config = dict(
    norm_place='pre',
    rope_fraction=1.0,
    attn_scale=0.123,
    bias='none',
    tie_embeddings=False,
    extras=['capped logits'],
    optimizer='muon',
    lr_mult_o=1.5,
    warmup_steps=77,
    schedule='wsd',
    final_lr_fraction=0.1,
    train_tokens=486500000,
)
MLP neurons of a small language model. Each row is named by its layer, matrix (up: input weights) and neuron, and shows model dimensions 0-169. Each number is 128 + 24 x the weight over its row's rms, rounded and kept within 0 to 255. Numbers have three digits each.
A block is one neuron, or neurons of one layer that tend to fire together. Before each block is what it responds to, as a language model described it from the Wikipedia text at the highest values.

Description: Prepositions in, at, on (often sentence-initial or after punctuation) opening location, time or circumstance phrases: at the city, in Baltimore, On March 5.
L6.up2028:155112121105220133148150111065139154121105089116128123152136150151127149131133088131145137121128118121083134104151126118156145144139125097136119098086137117110122110144133126162158107158121136102125174109098113119098119106104125136122137128087127095113098107123138152111139129166098130145180137137145137122110142174158100111140135163116171167161116124126141122123141167156154161155157109141154123126147116102130128162137155111153108137126125099148046153100141152158137158133101114137143065128099136155114152119

Description: Prepositions, mostly at, for, in, just before a named team, institution, place or time, e.g. played for, fellow at, climate data for.
L4.up665:099098140137113116184145089110115145130118145116165104143147128080126093144145137118131126128119118117075176095141109080112126157129137154095169063123109132154112098119095136151149134182087160142107133120177126126129108132078100113068144126128101142153120133145118179126136145086090111110142154123095139105144114136098125136119117154056134148161167117139126130142155077129129080111110154093143162083139126109089152121163118119175126139126094142123161115115120107134120126105102123140133113117138100146124145125
L4.up992:165121112150195137109146133107140126133099092099140086077119167137111129109140143144135124143135136115119133126184149100149090141175120130145151138139133153123147150099085140119111070113094088139145134117153110095124124142084086116103121137124140144139134140125142134134130110130118084163150130170158105116135161095195130138105133114104119125138146138137125079096079140137134152096136114075149103155088154158145157127115119091132095116133178092128142155082158155132102123108121140137097140125146105137116135145
L4.up1090:123149132086107122139129138145149116136116125138109136111130144152101167162128113103126098117143112126136113101129132060103131126136172114126120136125136104122122135099153128102139117098103162131171146118086099098113090137116121138157133126111142170120132160144109177131143122126158124180134145136150156114128133120164143127150118163112141123190109124173094090113165107182129150136132137107141140143115148107152116150156152169099152115097112110101097142140134161124108146100136132160168165095126087130133113150
L4.up1267:126113106120160110152170131154153123153118138093064121093148144185098122129132119132151134168143143110115148119116127108131125137131177105141115104134112134146093099162112145140127104113129117117098133122090177170117134116082128126066147153131098160160103145137128177181158152127151123137149141114116143166172140095125140107114112155118114117117145132105159129124117116134140079124104119159155090120158113136139094119171110129115128110156168095140128127092106141133170092169151124122082140138106150086144138125
L4.up1704:105120101120136138146118089137114120115086105138107095145101118125135150121100145111135101126152140071069134150181136131121120122147104082091114099120110169169129125173145111140148116133148111115139153124144151075133145131111132136110143110129095123108146115159099122151115113134112112128146116139104108140139144137151088145155099143137131119130153137129083100100126126111145087173095137133137112130159093126148136107126097097122088114127091120094135086080120136121099097176116122113134141183135156139094136144
L4.up1937:129152083113116098114150153102144111123138120123137143109107127115084075111119131114138095114115121166143087098126113105138133115133137147150117169131100116127123148102101105129130081108084100122129093137127126119136072117124110134116119094100120113147130116145086119087114101105090125140144125166102147128121121141112114123167148159172188095130131128094131131104132144108156121154122125112150084113118107129116100124117090076094133156121101159109124134099186111168156165153116157098134144166176133113152153079
L4.up2005:138126133106145158152159118110153125171123121103103129098122153095127082097152123130188138115113126144129139107101173080107131115132150112089132134140085149131122118120071109145119116116144130128132113146160139149113114095113147052151121120089132115153127142158076112084133123067189115093156139079155149149149151082086113163168108168096115130191121101107126113148155078138135062096165112096166140105146145120117157135134091106090153110129105156092095143115141132146122124160133109096136139079159084108160113126
L4.up2039:115131123150089165151119094140113140154134114148119083128122171130165138123143153089117089106130162114113129129104172095088123104152128117127124128129135146119133114133116133125136148126116167144119167107162143164153105167196127134138172123084118107167121114092150156121125103079115133117103097129162138147138137133120126170145113132115116146145122130132109142116094080136131097147141112119108143140149116135133152112144102132148122180145132107135139110126124118154184104133125138114171146139147080110135040130

Description: Two groups: place nouns like city, town, river, County or Highway after "the" or "a", and early word-piece fragments (re, Cre, Gro, Thor) inside proper names.
L4.up49:130111145109112148108119160148189112054127140150125183133122151113111164132143137141082156099091084145119145120153116128134157158116131128120129135113120149130144078113159079123142154173126133174138142093166133147125164154148164170103102108090122154149156132153131130132136114158159136126122138137114149140109147158180124110147125128100132135076139112087083115126127164149118110129162151083136152091169153153119135096102125151116077136153111147140052110131151086107115096133133134115155130118122095112110146157
L4.up154:093180132172101166140137151145149124094105150169136071107088124123114131105173077185105157131111141155134121116147135141142159129089119118124146138136073113178156107099129127136121079116133103136101133133141127111121176115119135094106091116166112155128141097117111139096138135131121125108135140153134139126153130173135151119123133098143109144149124136111124126128148084107106144130112136115130181147130151075129120115123161113108138076126122123120103116125141134156103124119174098174103130146129141165101147181
L4.up345:107158098133143132116135134114093136094115119157123134149129118144150161101137149152154120125137113126149142111164128120143111098124084180120104126104134084146103135140130095119117141116102126056103119152110133126121123145132167123125163140151117149092108168115103147103148142120084143134142082175097092154111102158148130093117126134117084156138118080098132111152099155132141116128082133151112164146100101108131075132150149107110128135161129126140154129109110114181091160131132132151133134132137170154090138098
L4.up1017:134134134112101122149120133142113109164118121169115131142085129113125156163136131172139113129150131164121164138126116114112075128109141115075127141106159171143100148082142155136123158122162145142155153124117122127120113117093120114133092139123112113162146164124135118115161157176147103138157167130147149121115103154115112191134118146145115141121126141121142129142149088126122123109068117135116119199132085095089156145132094110106086107110096136158111119077157135133145111164112121172113119122092120153126109111
L4.up1237:119114097141083076117083175127128122152115150092172111112136136142113093201139123142117117123069144108157107130109118136114143119104154141117113066121083122153176126134126105084168115159170152159150118112151141104134134142132126145101095090105146131137093112135107163090133148120120136101120095104130138155124119131139112144122159172136129135121148097143105128117110127139099130134152110085118132129107127087098143137148131128107103115169157125127136137114121161106083118143154109132175154108144118134123137168
L4.up1392:115135155092129095113128136122153175128146111114152098082115179118141123154137111140132079110133117111142113133131137139151129091111161131181144115178075128176088118064132125079130140153136113148157120083146098137149135135177119143106138109146110128147111119114133091134149161144134097056133142122138105143126109124147157140155157145140110129141162137154147144156144156094135048193140105104085166119118085145091129144132120128121102108138122100113126132107113110118113150105121122149116119123103094112179158174
L4.up1408:124151140115069151117143137099125095168120123136107137089123141093136142165129114113137132113090151124163133114126130110069126141107156137153165144172122087165112136155153067148160121093141108102144109140163103115116130101110103135134110125130116145126137073131137140128101115125135098107083180116115098132162116136139146149138104112129169090083125137101129148142083120116110118147116155098123127130142147096142142105100071139125105088106124131141087167156171131110151090072131131154080107123109137100159177115
L4.up1927:099147136163149134148167126123130104110079092187139135120115165086094133143157136157105132108155108138156132102145148148095119144153101108139130121107135172095127128131132138100097132153115109122163122117124120170077135133152087133194077092112138134141104164109141152160111092115156123138147137127122142114114136149118148141138144142166120130142091153113116174090110123122114123147100114125142102146126125133099096139106151104167134145150145127154147123128176148134119130145150145129107156153117085143152117143

Description: Fires on the period after "No" in table headers and chart positions ("No. | Pos", "No. 1"), and on other abbreviation and initial periods ("Ph.D.", "David J.").
L4.up379:107116158158117071145123132089106138127130127190130132164134126143142127157132140129148166126136154132107136143151159150113180112143142131118113185132143087168069121081135093104118094142083144106179163121121154107157190161168179123096129082131096121109084132103126109149109088141120144126125105105137129115108118128142131138127124128127093169120136112118116138161107115145116125107189122146110120121132137141116129120171134109155161148125115113115142105133116130146101122152149089153146158144133123145101144134
L4.up1158:118172155172136136177143169119097111162149158130142119115099116173096152130115095101110135171183146098102151120121175104110128134163068153118154132118130117108070142123097131107147131086114152127141126134131110143116131139133142160143168117134140152129123140146107140124136133112139137163144126138149167168145115148120143145119121118111110126065156137115174131194131099113064161105130143162113122172161172177110138134087131138134135153094098114117154161103136147142123091126147130159118164179133155149097139146
L4.up1179:143131136118178097138119148128111117158133096133110118146103146124121149136129143113155106126154157142160129148121133092136154185145125115109176152099102116095099100155093111171107128139145129111131098103141087147086156111134121094135167093139112181115101166135124163120132165123111142144111100154159116172150086134136128116122115144106111149091160105128141152118093145107122105126141136101158084118119104143094167079113156137138104161126188103105114107125125125111118137118154137111188121180140160134108114150
L4.up1549:150135088122117096089150150155107134162097129143118143142158134148113106143142099165138157123102119120140082042121180133118135097108090166089149090113134100129160132119137156114151093134167122099111126113103109165140136128079126124095110098131142130126123122125125123149093132164130113139116117147107165131169145090126119178125129141124123154150123132119095091137103091122105090146100136113116176182115082138154157160148130144126159149091120109124182124162135140116100111098133127130160137180137140155129135171
L4.up1627:109130156093133106162121109133150112117099146107132119108121073157109160128189160130121127136124130132144078164134122114107148122134105107107154143153152158113107124111149125156128136091104135143130123098118160081127127140126110131093122124133117154150140137144093138129115145104166180144117115094104161105129116131135135112165087081149147140119159097134108104127160140157133091162107152100076141152172131138114134130150124149143148144079080110079150145130130128138107140131092106122163134118160121133149147129
L4.up1942:138136134132113094116162159110101173115148156138107145098110126150081138108125108094116090114160147166103107118101129121130124138122119129129102127149101169111142106155128131071139121089136106098113149099112125124095140144141148126098117096096141126131105124110135128152088111087137169137140114118153212200134139131138143117121156125137130169102096140114118160108118127118109156154158152138120121069137141122091136131102116127121159108093093097101138113107155107142117089155123110142124155105149131131159164124
L4.up1965:091105128162146159132107099201054153163100138138124115103122095088108156130154142109099118100144086103132118086088109116107144181141106121140116149136111143121114127132089142143161133119088086131111152124124142142115125104124121127136103132121096156174107102123106149130079091103128122164105113161080144143118168128138105129125110117108096099106110098119163122152176169112136164160135145157100128118125124145128116152126153143145166129095106114143121123108135097095130120139108107126191155133121109148159118130
L4.up1997:186098176128098075104113136126118121131148095113113143099090100120136158111139108071123133165110139131113102136111127131177174170133129145155124087079144124085122065148150127115147097193157092091117140127129128137093143152137117149095103154153097117131126115071101157174110162133177106133126152121097162107110106087141099072131147140103116145119143096118107113137171105152141123131143089123100134140116149111153146124129119131116139170103112113119093134100140118096135148127102133144150145098154124135153112118

Description: First word piece "Al" of proper names in lists, tables and citations (Ali, Algarve, Alcester, Albany); weaker on "am", "of" and other name pieces.
L3.up323:082135077155181136126133115118123095126097156096150103134120152132162170150113137102123134130134113102128129093167143066126144114102146124101126144144119123117149137156091121157163125131121097124104095151147127160148098104119112154059146108112122110073156085136130108123122134128135095165097079130158161105078171127105120105119125124132134136141162098118137133143106138097125091122136116141196097146118150164164148164135141116117110146100146136184172157112153137133129098145159087101121112113105163096108184104
L3.up523:108125106164144138128154090152171122118127135128098118151124132079166157109139130092151115128168152138122091133140121088128082132079111115144101100155163126147081144191120135052169157138140115108106088103077128147145106103121113089106074176135158113141092133133125167118109129090121103124165130103138140150123139142156117112198142102141103111129120142118174098113121136131125122117120126107104111124110098080109113143137136163139109100107140145138140133101130114112122144155126136102123156119065138144152132093
L3.up563:126103146152122148142104156121105097126107092098097148118138089136158140062129167112134133102154115146134145136113114095083155122103129154111144119095142146103086103111132122138160091170124122139125114107146102148107172142109070114143157126097144096145108120109099122114185085118106115079174180106168146158112119112125125143132102142138125135143153130103102109113144123166142105143107186157087123098153106119150148109102117144110130136141101124115185087127137092091117158118112106130115161125140132176128116160
L3.up848:116133147102146105222134127094140142143139149102126137122100131150110147108132066086117157159153110166079055140165120174137161096136112126098116133148144148114159175094106117128138137131132122116112169112106127138101095127135124170158125108124154168111123135130118138137099115168118096148153130135122111102091109131124152132146137094120142135171129136133093120139138101173146130174139131126143117131106120138143143158156100104108132112143132163132136159152138135150083163118105155162158152162124102116170127136
L3.up1440:105173146108120163105132164092166074147113097149120146133143117121114151130132113113147153156125134147109172124132146099130166133104153128123094181117124102136082144132148144152148153082095137164136119146111117155098137126204155117112165136135125130125130142133119127111152135128099109126147143134134096129129153167088143107112141143155079096094155138127114143138147091110152141170081116139105109083129153128137134104170141134139151117125086107125102089114177135104115165140143177133160141118108130076105116116
L3.up1670:077139117148118144139168145097114119107125081163155113140138122154116107146116147119136166157128105131116129101118125132107098116118099156128136135138127119122137117119126101103160150134130129106130136117136133141150122088160146134086117119157092158135129129196117157137129167119117095152150128116156177129098123160109102153150104072132144154104152094120144156102124133166120068121131137153138101125069097142158172105101136125179150143122103188140145109120171117152072088109106070086158149119146098129144089127
L3.up1821:169106081149103110154103161162139109099160121120091131149154190139122145124140161111134146187161128109134109125139138124135164138116110141107132116105167150127095087150127150163167116130158107128099155175104078141131135121157096109112154130109132146154113123120116129158097146114109110124142081148115135124085120095066121192137160146160147111117118106122116163115156124131181161132077142132143105169126141093145103157101101101123104151105127158103116082133121057147124100062115124111152105153135137121173114117
L3.up1964:090119108116130141181157122143137162148147125103120161076125174082134130105153153161121139118138171108116084134136107125148128142111115154127162113114128094120103148124099169162106105120112130115113107134130142129133134135155101130119154137082097138116178100165134148164103133127093140133149147158085149130142161129125132136118122097150140134117145114106111127130148185122129122090118138096114148139084133091158087116106115159112084154145140129136097128131191123086164111092145093106166095086092148099118159151

Description: Periods ending abbreviations or numbers in tables and lists, e.g. Pop. and Pos. headers, "c. 1497", track-list "1.", decimals.
L6.up1270:115126081115121105087149133101120114079126094122136126126171134180118155076142129166131106110103141109114113071133118149103110141155123118133110100125168115117133128141136178110132125085143145120095153106114161136129080155102148137097152095145146131101155110133112133122113108100108134153116115102084180119145147115128121087131136150093135136094159109120126129119127171125107161136165140145138119126144181157155164134089150161133146174118100096111106144129153132144120150156139114119096151145124132145154152134

Description: Second piece of a word split after its first letter or two, mostly foreign names and rare words (L·h·asa, Sc·r·uton, Sh·ch·usev), plus a few prefixes like sub.
L6.up781:156124115119116144117134128127108161130141158141104151115132131111123130140106126133078145125151138126159147081119115123119163110111141137126155166172136159186117152139139106150128164123092181156137121110117163112097141099127127102109122102114128153111108153090118183121160128144120134100111132139132110130107118111106165165137147124141132132110145170135124135144166125145109129133153087105131129142125091157113128148113090084136122101145152161121091168126113131097064100128128105137106127132128083122148148121

Description: First piece of place names, titles and ethnic or religious adjectives, e.g. Av in Avignon, Roman, J in Judaism, plus scattered other words.
L4.up20:118108144117097142170141102160120105126136130142124123115179121146143123162126132142162080151122089089169193109138124116107095108107098116134138150127155170113153110122137135121104100119162134139114184142135155150159138140082079138048160159084122115119163160136097150094139142112149104120180141108132115091115113137164129176148130139144126129126150088109124099128138109129140102126111127147139126136130144147107122101101101147143148180112141127143142107100146157121137123134115128108141137130122131114125138121
L4.up308:149129124096125160133138130132146179121109096158133117085160137119141136131116103155072131132118098155133104090135077152081144110096095197140143102146135107157145132146124165089086130126124089129170128124133145125078118083133128138079143147117128154138117135153096127123127167134123100134127146108097134136101105157129135114134105115143096151156111099096115123135132092113081114129110141120147119131134137096091168160110158149143111157133157120138116126096137080125125113097139128139078131120121133116113131099
L4.up388:094119134139116145123132134164170117177139118139151118100129078103152166108129132087130148136095080123115172116072170124121118104128119106149142093058125157142121143080169103118134113141116124123123131115113100142119112096099147152113111150099109111116119132108100118119107118125187131141109105164110140120125144086141124128133173105164109154112129106181123129180135103098107119139161104094102133107118123125112149159129129100137141146136144069119109127084131128077168146111137125137148127086171127148171114162
L4.up571:059135108113124146150144180144135133152060110096125059116150160122126112156112129155089131183110130179164155135144117125134119180096137149098141090125117162129163140148117106154084128127125116148136109123135131127100149080077154101114094117092115144160161129116142102120141126122178115094102136132118157086137147108150116182108149171133107121132146109116154124128123139149148095107107145126120136153086069165129107111109087087124109160097135114124136122087103132098135082136141111103155116118126125112099154143
L4.up1168:149144078112154091159095143136124123103132133108178134109109094148137130131113096134149128082155095149137145083101122138143090177146144132119139101138130120090173127140133122111129132149101170116109105135155123178136141124105101153090150120109139124089117163115111167120136141092165092148118147077129140127133141129151120098146114104142074139164139107129147167141117119142103170123137129141155083105105124136118134152115147149152099173133116088093127113075090131115139110147121129141149133115128146103105149124
L4.up1173:153158134159143166134110144114100090119145096150149136097106149122169117103107116153136122150144156128123161106124117157157113141133103125131156159153153132089120122158146088122135147122103103122163133134136103147113106137107146100079175120121147113082123086114107108119100119162122095100131115089157129114124101140127139126131142160136122119136110132175154108154104096096161107123113159111115127112163124114129174119128149105128118159083159104175120103119116158138131142127123091087152160102098126124126091135
L4.up1342:154092128134104121164157107146135139116154104152064177144051116121134150099136108126155126124130152106118142132088094118107107150147078150144163137135132132120107140111151117139103146104127138119164142182140137117131131122138127135141115160126129110128127138135106089134110156092123124086094150123085145170101151086114142139113136157135127126136134118115125137153112135127166126099118123119101119117109109099172087126082103147130115134092105144169164142149127137147108070112146138110194100126115180092122149148
L4.up1904:135162127162137119131127134121109138082101104102131092134112152158153148141168136119125144136146163123155110115149127120093130105110135149151109125151164085110131117104120159042133157164138173130137107126132124127110149125099138127119118166090118162064153151130138158099113100142105127146147112160094115152117090142171149160193107156144115154097152143137133082131124186119136117125096065120172113138120150095149151185131129157173092136140122108106122131126144130072169112125167146160199105114103078100128127170

Description: Adjectives or possessives opening a noun phrase, strongest for Roman (Roman Empire, Roman mosaic), also early, late, imperial, human, and War/wartime.
L6.up1536:119140122116147156138060125150134128143106100140102110139150092115118096130107107109131099138150139119078093127109148163123127088121091124102155106166144121160098088111133138106139095142141110158121150127127100147115160143116141151142159103115124127108079153110151119143122157148090133101117171089160127099149119118105087124095126133120113142136138155106115102124098131125167117139094141138111153109123109119153141147087170113116115136133139137141159133120141129144088123118116128095133123157136157123116130131

Description: Nouns naming a place or institution, mostly after "the" and referring back to one already named, such as town, county, state, borough, club, company.
L3.up255:121133154146179106120126106118166119156130132145130140101148167145133184139151135120096129105103140120217130109133110128127140103118120088121137146124129158113120128107163117159105104100168126146160136121154148112142123132170152120123120153138159088145140113102115142102083097143146151108126156120137169112141141141156113108120129133153141113117144104082141116101160168106131115116113146136128153155126157100112192169128153185091111131166134093137134137123145118133160123131112128137157121137135145127182127155
L3.up520:130143165185162142124140132161179132137114122147143115124104105151112106156149138089170186135152138164154115144148154098133128142155176141095154116117120115105091166120132105137181152088169096144131158146143088180120120112105141138127145134155136112159178106106100136172151104133151108121151149139109130120120102112129144143119092151141141196127120129070092108147142120140153139154119138124141143126197140102109129108162112128090119161099088140131140130092170117125124071137139159122184137084150130144089125087
L3.up637:108119104134100157120167096132158162138113153119146144111137134101150149145142113125125092123120111167134169078145108099121130133144144104092189118128104157143138163058152138167125137138112117156119155144116083128076112135141119108125095141158135131185130118112095146157130153131113096103116159126116105170152125153137118146122098122126146121087115090152111077108155133146135130168122127147121155136118106127087150114094147140116104127138148143196136142122153101121136112129144107158099152127192155144096125164
L3.up974:128154082136169140100160088137108104108130152153154108109145092161140109104138182122157165098112140092113173120140081101113111092120103130105137135133126094186104112118151077119137090113093102096133094138135110144126098116156126125148132153106133128152141117091075111110157111105123151144157096162147091127114100112128144108144118133133122132143179085122146142105136106142125090126128081137131126120158084102140129079188087133097133107143095102134125135137173111182087148067110135144125142126159124148124141102
L3.up1054:130141160095118140163182157171167163136125124149100100183107126125115120111149133136137150077128122130082152105108126114149093119161104110128128156149146130151145141082139148139131111097102138145108145137095128110137126105083067150091138149126117119163181146124097169171145070097146121092112119081095094155128121140129173135110143176121129165104114087122135144112180139128141118130109145140145163092116110117136125140137120123084099132162124148176133131133136128103098076083161106176098127075129172102115121132
L3.up1286:087144128132162141093126104136161123130156130112088096146122118123145117128106133076140132133104120107120159186132122137124104121126133114131119128130084113142110144151144147085163159144137105148114111134147130137124089155142181152174128116134161149147123125138131135139174144105124126133100155147124116164161144136119143117115185147156096123158131166091140116127125132089119116108096124116086119132163141123131112115138171161085183149159107083131163114143160163165120111155089125109096122150129164127117118150
L3.up1358:069091156153096156121142132151152114135075118133127130137138127106171144118158114173108157149167101136142117180145118114111113092135133104143139106126092116103126120088167129149137129133167150110165129116141150140094065113106148155115117110108134168106118118128115141148126128139115105158118169167102093139126155121149132075136134154101105103139137133114118120113147157145111092138154148127116109133172088122121128133123105151124093157141124113121124108161175115143135119146153147102118124148106137131155104119
L3.up1607:113157171117124137143141128117158152105084131126115101150131129132120155153128136142103127106137139134104113112179149164132086088113134104139116128125109136147099164180150168136093081146120119144124143150140143140125147130111137131155082074150115148106086131118104168142132096121133107142152131144111153165096140146153087145097094116122131112141119160110149142148095129079117141121115123164097146120100118094138083150158109150145177156091146151123140147103120136153100085143130108126157160201146179134157107108

Description: First byte pieces of non-Latin native-name words after an opening parenthesis or table bar (Cyrillic, Hangul, Arabic, kana); weaker on name-initial pieces like Je, Tur, Petr.
L3.up27:163128141085150165144170134135118133108081134118139131129151091136129078131147156109131145102087148126134093147150149133102181167138136126144094107114123098115155133135082166136149151112141122142123089095155171126125097128123129145134136152103108125131122101162133163129136106106108138101093113113130115133100084175118149130136157156110163110137188161138151117131126095105106061155113142118130139074132143150113129107121136120164102141130119107153123135137151129152132077084097128162134141109146139103098143123
L3.up268:151104116088158170108099119086124106147137088138077104123128142136167093121121129153107130120170120097110117133160109183131132122078115177097132145134088120123132132087132102104097156105184118093148102098098165122128110097127088107135141154102123153157103110138113121188134101076164110137116064097126132142090119194111123119163152131101125115115136126143120093115132143102183117146124142098161151137113127178154131125143133093141116132127139126124163121124134157129110126128140092112152159154161152107164128122
L3.up329:133135136099097151123101144135166144108143118147145141130147090116134104160132166146082096138115116147133083095139083132118137128153109127141159135116135138092100106150084121113176142133102113127141148138111108138131146137127161146157140114148152142127144127102148144168146099095140142145121115124121148130137157116176161126127131163131137106117124096140109075163097114119135130119134104089147168131203133166122112107121135106137162142168119153124180113118123163108076126127138126150159156096107138114172104093
L3.up678:166148122100158106105119135161187123134159123160097158102135125105124116146099146139122121174099138137142122113109091142123137152144089118153132100141102132073136100135148127097160144109143120117138122143119156118100141138114111077116115097120148151136126134114154153124129129112096140141109161157127153114115104136123138134094107129100092139092145110101146089172117153107104115117139140098152135120135119158143146135163121083121159119144185168110171123149102145084109133159140106117162097120116152132155076140
L3.up953:155112115123147149110138148137154130112157118143110155064107127130094144158133090143114126134136109101123143123140083112182104137134159129132159200114112147122069118125149116127146119156140161121140140139134166171160150083190096151102201128138154156155104102106128130173119117130132172118098119108144133143113141155141129133139081156110108169112168133161137119133120138127129175120089137148146161156136123150123127114114088108135147093161091130127177137115134080098094155108128106158103125139114161112107107138
L3.up1080:163130107077115148124077083115135123131129159142101115164098156175140136121136161113086127163116131042115123134150187149104191116129107151161136102126133126135112116150129136138129151086136108181162101089114159128136092107139092107113163107110088157110101125098105120147110119076142157125107147119157167108109086162113123132113103127103098131124182139148154125101130103141060129121152114112104146155111125132133126094146132144153121148131128126130124116121164120118090102139146126126165107089145149131133124116
L3.up1448:118167127116125134119125107122099136101125144135087171127150121136095100161132134104110131113118105092128109099117142103094139114111166126114096149142124127115112095181130086157103112150129157123130140154087140131117137163136140141123128089125122113107086110134159138107117091077161115124137134115152101128110104159131114122104066104118192143127116131159120119116197119102098146131153163112092121095148160100130156092155149152146062133093149121122110139164078127170145155128102117070140110192127152172121141159
L3.up1970:184159149132124126132097124137097081114098113153117139087104132090150121110155120174132132109129123150113154121181124085128113145110140134067044093102100150097122137159139124155124087161091141122138120110038135163085139114118146120110112096084111147123136160127130119136125123124132112104129137116121133164142076155136142079137176149112111123139145129127132147113152166134126119152142100105135101120096129178164148106114114148135106135126157133125110134103129126146129148118129173137154101090162129082103121102

Description: Prepositions and colons that introduce a place name or destination, as in filmed in, born in, moved to, located opposite, Venue:.
L3.up79:148106134151122161136097128162140124100112108103123118104163129124137118151156129116081125113139113109152124082138141125110124066113124113160148138135131097119156101134098101134132126106119142145097116136139101158138127140167127129111096148132141110153140133126147084119140098152117125115104080127154151144123162157108149116138134129143116111125144131114124105124102103137084124105126157094098144170172082112170160138097125125189094173143171084163108103135098152160110084148131132137142136116133113127159065108
L3.up203:111118143131102138117092137138158128107149131163141150114093203118164143181135126097153138150116120174116152086124151081078106161132145134098101126182151147181118147115114157151116163094131104158157144128118122155155085139145120112132075114139109104141112128140122098134168167158168081127167150114129156145117139144114148143127139157135087145156152142089056118117183116186108165139141132134119128101150147091130138121113091123142132103096157118140143090094149121119117129135108102136136125119132137105115135115
L3.up408:120115146157142130110166124136102073145107131107102107121133125118114101094083163134149114142113122096093144113116162146060123091087146106102144152135119121071139094157149084170136093144191148129112131099138152151139083117115143152123120159165125072122103131154126124154147111092157140113153153149116142130109112143105129143124131117138128141149136085152107111123141139139107147098130104136185147137119127116120131121118157090088092159109138110080162149110080157164137081112111105126178155148145130136169112122
L3.up778:149109152141171167153153095149137144167090171127115072111111131126137126127105138097173107119108155161143130075092094075134174145118115144097144147127143132087127108127131136114105113117152134127120098123137126200139122124122092113130102145105068119168091116129085132088142114080151150146149132157144130127113142103106147125122100123143123123127143121149143122144129112107160102114058126092146122125116121163106130138153114119154110124134111135119095149111124130109194133185127086128148158096160166144111155082
L3.up1156:116162095106170158181122088164141144165153160119155191128111132149166103169098104094149090143105141148118166069134111125127153125128180124132114114129109101126139113128072136153139110148139164144139099119110153146127140129104096092097156077138132150103140112120164116161127132114179151126143108138104162149126173144093131126145149146134138105165120104146142095173111111145148141093173131145139155148151104098120153116102132121157152147074122094165128092151120147098112122152152142120137143100177122124121126112
L3.up1509:125130126104100160094118138106145159129125125104151166099054135105145103141115100112179080136135120122095161096093113142117087120115117154101113147148097127149128122135136135105149129132105122135129109102130151079126153140142119088128153100101105127135137099168120124118126197080120115114156146140116110126126123133124118093101126152137108157147119150095158114142138193112150099109100093104134151109133158137086108152125116151161114147109119135116138124158125135110120136155140113161133129166117161121163132116
L3.up1566:147159112118159104136139075137164159131118109109112140143146114128189096123144139120166124101135182132126147076119148117106128103114103131102144160150102126159157121131133105127159147113114140124081124137141152154138063136141143109158141135094105164143149120123133112100135126104119124117089128162133143182175081093074141123140147159131105140130126139134128108125125128127123073123121128081157129148141130040139151138162126115173142152123103156122107124124105174109119134176104137143172152129179136114151096104
L3.up1766:129064120105140137162147124116123147123133086123096139117129078116139120113115099126130114135157125118149157092127142112177118118154140116098148099128093125138141076119140097132131159139179184125159155134152119115164123087122085076102104147124146137158156124156132158104133101108101096100110096081115155172090132122075128104132144127124134131111128109115172138113145137121120121107144132170169108138170128143137124138141149171141188132150117132150133154148177105126100139148140173129118104093132115158175113155